From a checkpoint of a small transformer trained on Wikipedia: MLP 512 SwiGLU.
MLP neurons of a small language model. Each row is named by its layer, matrix (gate and up: input weights) and neuron, and shows model dimensions 96-159. Each number is 128 + 24 x the weight over its row's rms, rounded and kept within 0 to 255. A neuron's up and down rows have the sign that makes its largest values positive.
After each neuron's rows, "fires on" lists the tokens most often at its 100 highest values on Wikipedia text that the model never trained on.

L4.gate270 [118 126 121  83 144 145 113 128 169  81  97  96 110  71 144 136 131 122 117 141 117 138 155 108 101 148 161 128 159 176  90 131  93 146 109 123 130 109 147 127 106 123  83 160 138 124  79  97 137 158 120 128 136 135 112 163 137 109 135 137 111 167 151 153]
L4.up270 [ 94 151 133 108 149 126 120 102 142 101 150 120 151 133  99 103 151  99 124 128 148 117 146 159 152 108 144 130  96 151  89 107 116 118 120 110 109  55 129 136 144 161  73 101 117 169  77 113 120  82 124  67 131 110 116 135 180 123 141 150 139 140 115 110]
fires on: " in", "198", " |", "199", "197", "200"

L4.gate31 [ 97  95 115 133 137 101 130  88 159 134 179 166 153 139 137 179 105 173 117 120 121 164 120 128 111 167 168 138 117 146 103 139 102 141 142 125 128 146 145 117 121 156 149  58 143 151  87  94 127 146 131 114 106 109 103 127 140 115 137  93 121 120 138 108]
L4.up31 [137 107 195 140 144 176 138 128  97 119 144 137 116 126 133  94 137 153 104 109 116 136  60 155 128 117 133 130 104 111 118 108 106 114 129 103 131 109 136 121 108 133 120 141 139 179 112 163  86 153 126 125  96 124 130 152 140 179 115 179 140 156 125 112]
fires on: " comp", " prep", " exp", " Comp", " rep"

L4.gate48 [101 156 124 140 130  89 156 142 144  95 144 130 168 150  99 100 125 124 110  69 144 158 131 151 121 109 142 147  74 117 163 108 121 122 153 146 118 149 188 102 101 133 128  72 140 133 140 131 154 148  78 102 166 131 147 124 103 134  96 126 109 152 132 139]
L4.up48 [126 113 121 112 119 128 110 147 112 160 134 104 147 127 126 103  66 106 122 178 165 140 125 119 112 104 187 126 119 127 124  64 133 137 147  93  68 144 170 120 131 185 146 110 128 120 147 164  93  94 131 165 118 135 177 118 158 118 129 138 115 115 117 157]
fires on: " |\n", " in", ":", "1", "9"

L4.gate287 [109 150 136 110 127 135  89  82 138 120  97  97 119 110 138 128 149 108 111 114 130 152 143 116 168 112 124 121 176 171 133  71 128 161 130 122  91 143 154 144 107 150 137 177 124 108 119 149 146 109 102  62 132 103 123 130 117  87 164 138 119 107 154 187]
L4.up287 [124 146 134 140 142  81 106 132 107 132 134 103 126 145 147 131  99 117 134 110 138 150 145 102 129 149 118 175 161 111  71 131 144 103  97 119 136 130 138 139 144 116 147 156 116 126 133 117 205 137 105  77 157 136 128 133 128 141 138 127 129 119  67 143]
fires on: " ", "l", " |", "1"

L4.gate259 [120 154 139 110 151 143 112 146 119 144 135 221 167 130 126 113 141 143 148 128  93 168  61 152 148 136 120 171 147 101 110 121 119 134 113 137 140 136 158 168  89 122 128  95 151 124 101 100 155 150  90 135 125 160 161 130 146 140 133 135 125 128 107 108]
L4.up259 [132 119 130 151 119 101 156 126 130 138 120 139 121 150 119 144 147 148  93 145 122 147 163 158 159 128  93 126 107 124 147  87 142 131 154 115 120 150 126 138 149 168  81 120 139 124 113 168 138 134  76 151 148 113 150 127  92 137 126 172 147 100 117  93]
fires on: "\n", ")", "\n\n", ".", ":", ".\n"

L4.gate509 [129 136 115 118 154 154 170 151 109 111 161 161 171 131 112 132 146 163 117 148 150 121 154 136 110  84 139  91 166 128 137 127  81 125 138 121 123  90 121  84  99 141 101 123 152 130  90 172 131 141 105 139 137 141 152 104 112 135 193 129 121 142 120 152]
L4.up509 [138 167 106 126 128 133 110 161 145  71 163 130 119 138 107 101  86 132 109 143 144  89 147 148 119 103 149  60 121  93  92 140 107 118  95  93 158 104 135  91 125 141 137 115 173 111 107 125  87 137  93 124 137 162 138  84 141 161 118 112 131 146 132 110]
fires on: "\n", "ing", ")\n", " public", " information", " rugby"

L4.gate59 [150 124 105 106 107 130 121 152 118 122 136 110  95 125 122 142 110 176 170 106 135 138 136 155 127 138 126 129 107 152 120 160  95 113 101 113 145 120 123 120  87  99 123 176 127 147  72  96 178 154 168  98 118 157 141 197 118 108 130 117 130 158 135 141]
L4.up59 [136 100 148 108 107 111 129 143 133 127 133  94 138 166 165 140 120 121  82 126 119 122 155 136 126 123 121 100 115 123 150 149 124 119 112 103 119 109 100  96 108 111 106 148 103 128 157  80 169  97 167 129 177 113 130 105 141 134 140 188 124 124 117 117]
fires on: " ", " |"

L4.gate298 [116 159 140 107 163 176 108 141 126 136 144 161 160 175 124 131  82 161  94 130 141 169 103 136 117 143 114 143 149 134 167 126 145 153 144 113  94 126 114 106 141 149 130 132 190 126 124 134  96 149  93 131 122 109 133 105 159 114 111  98 103 109 108 162]
L4.up298 [115 150 128 147 146 142 123 160 114 110 152 148 131 142  88 115 101 132 124 141 142 180 123 112  96  94 125 129 169 108 113 128 160 149 133 109  80 106 138 115 113 170 155 138 125 104 139 162 104 132 126 173 112 168 172  83 117  74 107 121 116  96 103 156]
fires on: "\n", ")\n", "2", "1", "9"

L4.gate376 [130 169 100 149 170 149 119 141 133 132 139 138 121  88 164 116 146 159 120 153 108  96  61 131 138 128 100 114 139 125 148 150  93 123 125 124 121 186 114 119 124 166  86 146  71 169 115 189 134 130 118 139 120 155 120 123 107  85 117 143 131 116 138 151]
L4.up376 [160 133  51 140 109 119 136 155 145 136 129 133 112  96 162 144 143 108 138 101 121  93 108 130  82 165 115 168 148 137 156 152 100 155  97 159 133 163 111 119 124 134 141 176 101 118 129 152 151 121 107 157 138 134 158 143 148  75 114 131 126 114 124 135]
fires on: " V", "ified", " Mad", "inning"

L4.gate330 [130 107  86 102 114 128  75 123 122 151 116 132 148 125 141 139 133  89 131 157 138 154 154 131 158 120 123 121 143 146 137 140 137 162 104 151 103 105 154 173 122 127 125 121  97 151 149 115 154 111 107 199 126 111 142 144 118  54 111  73 137 166 123 119]
L4.up330 [122 129 102 150 106 141 118 147 122  83 131 160 119 150  92 145 105 167 135 124 115 121 137 141 124 161 150 157 141 119 150  93 150 123 149 166  75 148 148 110 149 130  97  85 163 115 123 100 108 150  99  83 155 134 101 131 114 120 142 117 158 131 116 127]
fires on: " St", " Qu", " M", " qu", " Sm", " Sy"

L4.gate377 [116 183  95 126 127 129 119 119 139 164 109 131 137 139 117  94 110 145 141 122 190 143 156 110 134 123 147 113 113 150 133 150 136 142 113 152 127 136 142 108 128 148 177 112 117 164 135 127 164 155 112 118 137 108 137 117 105 119 154  99 120 121 119 124]
L4.up377 [106 124 119 135 105 112 135 106 183 129 138 137 123 158 175 131 135 134 113 134 145 122 125  99 126 113 149  96 174 105 145 135 152 143 127 155 160 141 170  75 118 163 126 130 102 147 140 106 177 127  96 110 133 128 112 123 129  70 132 133 151  85 143 153]
fires on: "–", " ", "c"

L4.gate108 [ 69 120 107 110 109 128  81 144 135 157 133 143 156 113 136 105 127 158 135 115 139 115 148 160 139 103 106 132 186 123 164 159 125 136  91 119 187 132 143 156 128 179 186 127 136  82 108 119 115  92  63 126 145 148 171 150 129 123 142  95 146 175 103 146]
L4.up108 [ 96 109  79 100  97 171 127 117 114 132 158 134 108 107 132 158 144 146 147 116 147 119 164 114 136 153  89 120 118 132 120 128 179 174  95 135 184 141 163 138 151 116 133 154 112 141 108  80 113 143  96 148  96 133 130 128 177 126  94 113 122 126  70  85]
fires on: " |", " (", "-", ","

L4.gate21 [146 137 108 118 146 115 112  53 121 132 113 137 115 114 127 100 160 170 124 145 106 122 159 102 124 140 146 150 117 151 142 191 125 126 115 103 102 150 143 137 142 131 120 134 121 119 161 149 142 155 143 122 118 139  96  96 129 173 141 150 160 127 123  97]
L4.up21 [103 144 138 140 123 165 105 116  79  85 105 187 115 118 103  92 150 135 131 122 124 113 121 160 155 164 182 156 125 154 168 134 136 139 112 137  92 116 157 148 146 103 127 107 166 118 105  58  91  82 135 112 136 159 161 124 128 136 148 114 176 164 138 126]
fires on: " ", "-", "3"

L4.gate92 [170 146 116 136 117 171 142 147 116 163 117 127 155 154 108 101 151 100 172 164 129 144 141 146 125 130 135 145 111 168 130 108 119 157 109  90 105  75 127 146 122 164 142  95 120 161 114 125 122 101 147 128 158 141  80 143 132 158 107 139 166 137 133 136]
L4.up92 [157 129  97 130 133 124 144 133 160 162 114 110 155 149 128 122 148  81 109 162 122 144 127 122 126 143 137 178  88 117 148 108 144 188 119  80 105 118 103 143 158 145 155 127  94 157 137 119 120  94 109 108 117 132  75 123 114 126  77 144 121 121 156 114]
fires on: " National", "C", "-", " •"

L4.gate394 [113 155 105  85 130 147 138 139 124 127 135  70 157 126 191 114 158 105  93 138 150 153 153 101 145 109 162 121  85 146 142 138 128 103 148 105 109 119 159 143  90 139 127 113 122 156 153 127 166 129 131 118 132 124 111  84 161 124 133 143 112 147  99 118]
L4.up394 [100 128 125 106 131 157 112 120 131 132 170 117 135 143 145 124  79 104  87 128 106 136  98 143 156 136 124 130 159 121 140 145 154 215 103 120 132 130 139 112 137 173 133 154 100 180  93  96 146 111 122 132 180 142 169 162 140 137 146 111 171 152 160 143]
fires on: ",", " |", ":", " live"

L4.gate276 [164 155 161 115 128 107  90 101 132 125  90 160 118 119 137 158 121 167 104 145 102 160 117 164 138 159 115 108 127 143 129 167 110 137 152 148 122 158 172 131 129 133 129 148 156 153 108 124 132 163 121 158 110 132 170 169 124 124 124  85  81 155  92 165]
L4.up276 [158 128 181 137 112 137 145 103 131 128 101 164 131 119 119 143 132 154 116 179  91 150 141 124 121 144 126  57 148 120 116 126 159 143 177 157 112 151 161 125 148 133 150 161 129 100 114 135 114 138  83 134  89 112 163 135 127 122 115  93 113 107  95 122]
fires on: "\"", " that", "1", "0", "3"

L4.gate72 [123 144 111  86 144 172 148 149 160 128 128 104 114 129 164 158 152 143 109 134 141 158 140  98 139 154 126 101 121 154 127 124 177 119 186 161 150 153 141 139 129 111 135 127 132 123 106 145 115 166 141 159 144 170 121 131  87 128 126 127 114 120 160 146]
L4.up72 [126 116 107 133 128 136 118 163 127 106 107 145 157 168 122 114 143 127 113 126 137 121 141 117 139 100 120 120 105 154 133 129 168 130 117 144 141 101 176 142 124 143 155 108 110  92 106 138 127 135  87 163 146 141 147 102  77 162 162 153 109 117 126 127]
fires on: " res", " For", "202", " Tri", "-se"

L4.gate431 [ 97 152 154 136 129 162  85 125 136 145 121 144 131  99 158 153 155 131 137 158 126 155 171 117 136 119 165 113 126 153 166 123 140 170  98 143 115 146 161 143 101 121 117 135 130 152 149  91 155 143 145 133 116 133 115 114 140 159 115 128  93 130 123  68]
L4.up431 [138 134 125 120  99 140 118 126 156 153 147 125 141 122 131 184 160 155 125 142  98  89  94 131 135 153 126 124 132 137 175 150 114 112 133 164  84 111 199 105 128 138 156  80 108 157 154 152 138  99 142 137  88 135 128 153 135 121 143 136 161  87 151 119]
fires on: " ", ")"

L4.gate201 [ 95 108 128  76 147 162  88 145 101 123 152  81 122 158 134 127 172 162 132 152 119 186 167 128 102 110 148 134 166 124 114 183 122 149 158 134 141 119 117 126  85 146 163 125 136 113 143 144 139 127 123 156 141 103 113 131 136  93 142 136 119 166 148 187]
L4.up201 [148 129 151 134 127 124 141 170 154  99 125 121 149 149 142 154 105 136 158 154 121 142 202  53  95 144 125 154 175  77 137 176 121 115 132 117 148 105 148 125 125 112 138 106 115 133 154 121 129 108 141 163 115 141  85 138 119 127 140 148 131 132 124 101]
fires on: "′", " ", " (", " |", ")", " it"

L4.gate125 [135 109 139 138 118 106 142 144 123  95  95 168  68 117 108 170 152 122 130 107 153 140 135 130 160 111 110 158 162 123 185 159 122  99 120 166 120 139 130 108 134 119 144 110 127 143 129 157 162 183 120 128 128 184 138 139 121 124 118  91  98 141  90 121]
L4.up125 [112 145 117 168 120  80 131 138 144 158 131 145 110 144 145 124 130 107 146 129 166 113 144  94 114 151 131 118 144 124 130 119 133 108 110 143 151 125 109 133 150  86 147 151  97  89 127 174 141 141 112 114 101 149 121 139 160 106 146  69 116 120 146 149]
fires on: "\"", ",", ")", "."

L4.gate495 [134 135 149 151 112 123 136 132 150 130 142 156  93 102 107 121  62 131 115 120 147 143  90 146 154 120 104 139 126 141 136 143 130 135 142  97 105 156  91 122 114 131 138 120 151 137 133 190  78 198 143 163 123 120 154 102 110  93 137 102 119 121 135 160]
L4.up495 [138 149  75 104 138 101 104 131 104 144 148 109 150 139 107 128  90 120 159 195 155 130 118 114 142 118 138 110 104  97 103 137 155 186 123 125  93 122  83 134 114 111 133 159 118  93 146 171 136 152 114 137 119  99 144 108 151 116 127 138 129 105  81 131]
fires on: "1", "W", "B", "4", "2"

L4.gate179 [142 106 152  92 112 109  71 144 126  78 145  99 102  92 165 106 129 133 159 103 121 142 156 123 138 146 140 121 145 151 124 125  92 140 142 155 158  97 155 125  79 117 185  97  77 128  76 118 149 138  93 118 175 106 177 166  83 116 113 126  81 134 132 185]
L4.up179 [129 150 152 161 122 113 107 145 142 109 137 130 116 122 187 136 131 130 117  96 103 149 163 117 159 151 134 156 148 139 165 126 160 128 131 131 111 102 148 139 115 147 133 114  86 119 102  96 125 127 102 123 192 124 137 144  96 125 125 143 139 155 129 177]
fires on: " ", " |", " Sh", "-w", " he"

L4.gate388 [147 123 151 105 143 123 119 171 133 119 105 170  80  84 117 113 157 176 171 115 164 145 154 139 146 138  96 165 137 125 101  94 120 124 118 107 132 147 112 154 106  99 114 116 129 133 111 152 157 183 129 178 151 153 174 171 146 131 132 125 127 126 126 142]
L4.up388 [108 107 160 130 136 141 123 129 121 115 136 127 163 119  91 113 100 140 130 123 175 116 141  98 139 111 100 156 145 126 144 111 114 135 145 122 165 158 158 161 109  98 120 105  99 144  94 114 111  67 118  90 116  90 122 140 159 140 123 143 141 155 127 136]
fires on: " s", " W", " c", " w", " me"

L4.gate261 [132 127 151 136 123 127 127 114  94 120  85 125 114 133 127 120 153 130 111  90 111 113 129 111 112 121 106 118 135 104 142 166  76 108 121 158 143 123 142 134 134 150 152 127 135 174 152 132 215 152 120 171 107 179 195 155 138 127 124 154 126 117 116 154]
L4.up261 [131 131 143 121 125 117 168 121 144 157 117  65  70  92 117 129 127  91 122 123 128 107 141 101 135 121 111 131 114 118 153 169 125 121  92 162 107 111 127 157 127 149 152 155  93 119 126 151 133 134  47 132 125  90 133 125 105 142 147 133 131 117 148 113]
fires on: ")", " such", ".", " h", ":"

L4.gate363 [160 138 135  89 120  95 149  93 159 154 145 121 165 128 204 153 104 131 109 110 104 139 106 146 107 191  96  98 145 124 143 125 138 132 120 149 152 144 142 107 124 153 149 114 132 163 105 126 216 140  66 123 101 128 158 143 142 108 125 126 112 115 150 157]
L4.up363 [115 116 110 108  98 116 178 118 151 177 172  79 157 179 158 131 131 126  97 113 136 137 127 123 111 130 140 107 142 138 100 111 164 151 132 117 137 119 117 131 126 133 108 128 127 126 150  97 111 131  93 132 110  83 126 112 145 128  83 151  95 103 172 136]
fires on: " "

L4.gate115 [159 163 141 111 150 144  86 109 102 155 137 179 112  82 112 101 162 116 136  91 137 146 139 116  79 142 137 141 139 122 180 143 124 133 145 174 134 102 133 138 109 103 177 149 127 115 135 104 122 176 154 126 148 100 119 155  65 143 145 117 162 157 138  79]
L4.up115 [106 129  89 145 175 142 109 110 115 116 159 164 163 126  83 151 143 134 130 129 105 125 151 116  85 176 137  91 124 146 124 164 120 136 161 153 139 116 111 126 164 104 127 111 129 125 133  93 139  90 142 101 148  59 141 134  88 102 154 128 151 131 178 105]
fires on: ":", " '", " “", " [", " ...", "'"

L4.gate189 [123 118 156 100 165 150 112 111 115 127 123 133  65 130 165 189 169 183 137 119 145 111 125 124 126 104 121 120 157 120 135 138 120 138 132 103 120 139 140 102 115 101 150 102 109 156 134 173 118 155 123 168 161 102 121 109 113 110 158 121 107 130 119 116]
L4.up189 [160  92 138 116 132 113 122  86 117 120 142 131 142 135 149 127 100 146 128 173 159  97 159 105 129 143 115 110 136 123 195 126 117 103 172 112 146  98 111 128 151 122 112  89 138 143 156 113 142 141 137  86 165  97 117 133 129 140 163 137 127 142 117 141]
fires on: " /", "-", " Time", ":", " My", "'"

L4.gate415 [ 99  98 130  94 166 125 131 132 121 140 118 134  84 111 123 140 121 117 106 108 150 150 149 112 138 139  96 139 156 139 147 106 131 134 109 122 173 162 116 116  96 162 140 108  69 117 115 164 152 105 126 121 134 103 144 123 150 125 104 105 112 111 121 133]
L4.up415 [116  94 136 137 102 121 106 133 104 129 138 132 134 133 112 126  98 111 131  79 160 124 156 133 156 165 128 182 156 139 164 152 150 113 113 150 135 173 137 148 138 100 123 124 125 141  77  99 119 113 173 142 134 138 113 116 162 181 133 100 149 148 121 118]
fires on: ",", " s", " by", " as", " to", "-"

L4.gate155 [118 172 122  42 145 136 139 137 121 123 149  99 116  91 128 122 109 130  99 126 134 159 155 140 149 139  72 128 129 105 117 131 154 173 101  97 126 112 113 137 115 112 138 125 122 126 136 106 159 175 132  98 164 124 164 129 140  92 154 124  77 154 140 208]
L4.up155 [141 148 156 120 153 114 108 178 118  99 156 157 137  95 151 113  88 135 132 152 151 123 124 121 188 125 109 108  99 108 106 103 179 192  76 132  89  92 133 151 124 107 117  92 117 103 128 105  92 129  97 133 149 129 147 126 156  97 144  78 109 115 104 143]
fires on: "W", "2", "-w", " sw", "w"

L4.gate406 [131 141 111  97 139 161  98 123 136 132 143 170 173 134 119 141 124 117 144 162  89 152 126 175 115 164 151 130 151 129 151 194 102 127 104 140 178 141  77 123 123 115 181 151 139 130 138 112 187 162 114 121 119 100 156 127 166 127 138 145  67 161 129 144]
L4.up406 [ 92 118 102  96 136 115 132  97 142 128 125 173  97 162 158 143 144 122  65 133  73 133 143 128  71 136 141 130 188 136 161 169 105  85 122 140 132 128 114  97 130 143 101 152 184 139 135 109 155 144 120 149 129 137 117 122 145 118 152 148  96 136 116 136]
fires on: "1", "0", "2", "3", "5", ")"

L4.gate341 [ 97 117 136  82 120 166 128 117  92  87 104 114 101 129 177 130 150 122 110  99 133 132 164 144 131 133 125 136 120 149 155 151 123 128  96 131 143 115  85 114 134 131 105 114  99 176 131 157 114 131 125 147 123 133 145 156  89 104 122 114  87 120 156 175]
L4.up341 [117 171 118 137  98 125 104 126 149 134 182 112 123 119  99 177 153 135 160 121 120 126 124 134 155 116  82 135 127 153 120  77 178 179 119 132 124 131 148 144 110 140 167 118  49 134  89 166 124 134 101 135 153 123 122 172 111 158 152 121 142 117 111 120]
fires on: " |", " "

L4.gate172 [141 171 137  77 133 104 134 126 126 128 127 126 156 113 144 151 124 150 138 152 103 129 117 169 135 178 116 159 110 217 165 133 115 138 112 103 153 160  92 107 101 135 116 117 163 131 104  75 146 124 132 108 132  87 149 132 163 145 122 100 145 115 124 116]
L4.up172 [146 146  83 117 119 128  88 100 133 127 148 137 197 128 137 170  92 108 122 108  44 129 123 115 115 115 162 160 119 133 193 164 111 142 140 127 143 169 124 117 101 126 125 148 123 134 116 119 152 115 140 108  75 110 118 139 138 128 130 108 153  95 150 123]
fires on: " The", " ", " In"

L4.gate204 [142 164 130 130 139 137 110 106 166 145 133 184 112 143 123 142 117 148 145 131 124 170  94 137 137 152 102 129 156 142 158 120 121 155 124 117  96 115 146 131 106 122 128 111 130 141 144 140 116 145 135 136 130 149 176 122 130 120 132 115  96 135 175 129]
L4.up204 [116 117 119 135 118 102 125 129  87 126 132 168 118 154 104 103 126 117 122 112 161 135 145 154 120 105  88 114 149 108 143 111 143 106 151 121 129  91 154 136 107 136 138 102 158 128 132 144 141 138 136 138 119 124 135  81 117 149 100 162 119 131 154 141]
fires on: " ", "\n", ")\n", ":\n", ":"

L4.gate110 [188 139 125 105 114 132 146  77  90 137 135 108 139 139 122 115 126 127 165 146 123 133 103 125 118 119 127  69 178 110 151 137  78 136 148 111 116  98 108 155 112 122 129 109 102  95 120 127 119  85 155 122 121 132 149 170 101 117 159 140  74  99  94 153]
L4.up110 [149 161 135 138  92 133 130 119 119 124 152 145 133 133 151 145 128 120 132 132  62 116 139 184 158 124 104 162 131 150 114 116 128 141 118 132 123 112 124 106 160 101 123  91 112 139 144  80 129 118 128  93  84 149  82 126  90 126 203 127 115 108 168 114]
fires on: " ", " |", ")", " Democrats", " (", "6"

L4.gate228 [ 84 121 117  96 157 174  97 137 101 132 185 133 153 118 153 128 117 158 130 139 128 156 113 153 175 139 159 127  99 165 116 116  91 166 147 137 110 117 170 148  81 121 135 141 113 114 151 134 112 102  90 134  82  95 109 158 133 162 105 130 129 162 168 167]
L4.up228 [129 118 113 130 109 202  88 103 144 114 160  82 160 135 117 123 119  91 115 131 131 145 100 129 102 118 162 110 118 121 131 116 136 164  95 120 116 126 147 163 120 158 131 129 120 101 154 151 147 134 125 140 145 154 114 158 143 105 138 121 134 130 148 118]
fires on: ":", "-", " |", ".", " ", "0"

L4.gate153 [114 146 121 105 122 154 133 126 148 147 153 132 126 145 137 132  80 151 127 117 159 139 118 149  92 140 137 101 136 151 142 116  94 164 157 122 112 115 133 115  85 176 129 119 107 142 111 128 101  98 100 147 111 125 150 166 149 127  72  92 117  81 125 144]
L4.up153 [115 134 152  93 121 106 135 137 132 129 196 137 139 150 109 106 113 127  66 116 141 128 130 156  88 114 116 107 117 130 150 117 117 119 148  78 140 133  85 118 116 183 120  60 134 138  86 130 105 112 132 139  78 116 127  74 143 113  84 154  90  80 102 147]
fires on: " |\n", ")\n", " |", "\n", "|---|---|---|\n"

L4.gate395 [114 111 120 116 121 142 115 118 130 125 125 133 138  95 133 123 160 175 100  63 149 112 108 169 132 145 132 193 117 123 123 140  74 144 152  97 155 156 105 114 102 107 107 133 157 141 116 114 174 143 118 105 133 118 160 125 157 110  77 134 131 136 123 113]
L4.up395 [ 97  91 115 154 129 146 149 139 137 106 145 137 135 110  92  78  96 147  94  55 174 118 142 127 121 112 155 146 121  92 122 131 107 133 170 100 117 134  96 121 118 155 115  71 133 111 125 106 114 122 108  87 122 109 135 111 134 154  91 145 163 162 112  85]
fires on: " c", " n"

L4.gate475 [140 147  83 142 113 150 128 141 112 144 162 147 122 128 140 155 119 164 125 113 134 149 113 103 165 113 103 153 141 135 147 146 137 129 143 149 110 176 129 140  93 110 150 116 105 113 101 110 133 133 141 115 163 117  88 121 102 131 144 149 125 166 130 113]
L4.up475 [119  92 109 106  95 156 109 118 105 150 156 162 144 123 105 131 152 114 108 136 171 100 105 151 159 159 121 154 116 149 187 102 104 121 120 108 147 146 164 162 128 137 136 123 135 113 126  97  86  92  65 100 121 136 123 106 131 162  98 141 112 145 127 152]
fires on: "-", " ", " |", ";", " –", "."

L4.gate454 [135 119 119 133 146 112  93 161 150  93 144 140 107 135 180 163 134 156 121 110 118 148 147 120 136 126  94 191 159 139 127 152 138 135 125 113 122 151 168 139  70 127 103 125 128 112 101 146 112 118 109 181 101 158  98 133 140 119 103 111 121 100 116 191]
L4.up454 [137 140 135 173 109 111  73 197 138  72 143 170 108 139 136 118 160 138 119 125 110 144 140 117  94 107 123 177 142 118 131 132 167 117 117 103 123 104 143 172  91 101 134 130 127 125 103 136  75 100 132 168  96 143  92 123 186  72 133 125 132 136  86 142]
fires on: "\n", " and", " Pos", " co", " even", "rit"

L4.gate217 [152 146 147  48 143 134 137 109 131 127 123  96 140 117 120 135  99 127 143 148 122 155 140 128 134  98 143  78 134  96  94 143 117 149 147 134 101 114 149 159  71 156 134 168 124 124 144 130 168 142 167 154 139 121 155 153 111 137 107 170  95 132 142 136]
L4.up217 [112 142 103 126  84 122 132 119 140 150 137 107  89 161 150 163 113 115  68 139 148  98  94 137 148 128 149  90 114 115 122 131 134 149 125 205  90 107 140 128 139 145 136 124 146 100 168 139 126 131 110 114  87 139 131  92  66 174 124 131 125  97 128 149]
fires on: " |", " ", " (", "\n", " |\n", ";"

L4.gate289 [138 120 132 136 167 123 132 124 154 100 131 121 125 123 151 139 117 156 135 159 117 147 143  96 128 129 146 111 152 152 175 183 170 129 148 141 128 147 193 147 114 107  80 128 131 115 124 142 153 153 107 117 144 114 115 128 164 115 109 104 120 174  99 165]
L4.up289 [130 147 105 152  90  91 109 142 157 164  91 192 145 123  42 187 128 151 129 107  96 133 147 162 129 171 150 142 139  93  95 142 131 129  65 147 134 160 122 148 136  95 156 132 153 129 107 152 147 178 109 114 117 134 148 150 139 146 147  99 127  80 112  94]
fires on: "0", "2", "3", "1", " next", "n"

L4.gate294 [110 138 138  97 157 197  66 142 165 157 123 151 150 129 125 136 179 107 134 103 112 115  72 144 142 170  79 137 122 155 150 126 135 189 129 115 133 127 128 160 110 139 141 140 116 100 113 156 123 113 102 147 155 149 144 140 143 136 135 109 119 119 191 103]
L4.up294 [114 150 157 104 157 145 138 114 143 138 143  99 117 106 143 141 156  97 110 156 143 145 130 147 151  78 140 137 126 133 111  97 161 115 138 103 101 140 110  93 133 168 120 140 142 201 121 140 135 147  94 167  79 131 122 144 115  97  78 134 133  72 123 137]
fires on: " American", ".", " Chinese", ":", " young"

L4.gate176 [163 136 106 134 137 153  95  94 107 144  96 155 108 102 107  96 105 164 151 151 145 122 126 175 157 125  98 141 124 141 182 112 137 113  97 135 125 163 106 130 138 102 101 132 158 145  86 181 103 151 177  78 118 199 151 142 104 139 130  97 136 129 135 140]
L4.up176 [154 112  99  94 132 102 136  87 121 124 161 104 152 120 123 121 129 169 147 124  68 160 143 127 152 136 141 171 121 127 114 114 156 159  91 130 100 115 113  96 108 128 111  94 128 146  98 134 144 127 114  82 103 110 141 162 158 123  94 145 160 114 141 107]
fires on: " R", " The", ".\"", "R", " York"

L4.gate132 [ 98 105 108  93 139 167 122 152  96  94 110 146 116 148 171  96 160 188 114 106 168 111 165 187 139 144 134 132  92 100 120 150 147 124 107 145 164 125  74 138 132 108 154 112 164 172 103 144 133 108 107 143 111 139 213 159 123 111 141 132 115 159 136 112]
L4.up132 [144 134 120 142  97 103 146 141 125  66 171 117 101 138 124 151 116 146 133  97 135 121 122 156 117 137  83 132 115 154 124 151 133  89 122 107 115 160 130 141 142  98  90 113 120 173 140 131 160  98  64 132  92 148 136 105 151 127 150 134  76 144 114 127]
fires on: " ", " and", ")", "5", " back"

L4.gate271 [108 101 118  91 149 196 124 128 138 148 138 187 134 151 151 110  91 157 113 129 123 129 134 133 135  99  88 141 134 140 146 121 140 118 121  93 127  77 160 121  85 131 114 134 140 150 119 138  85 101 139 151 130 112 109 111 161 117 124 124  96 156 105 152]
L4.up271 [137 136 134 121 152 144 102 163 124 125 155 165 134 146 135 132  81 169 156 122 115 128 113 113 126 107 155 135  86 130  93 125 129 147 130  69 122 115  96  98  81 156 116 140 176 131 101 211 128 124 179 139 128 126 132 128 169 143 124 129 102 118  96 102]
fires on: "\n", " English"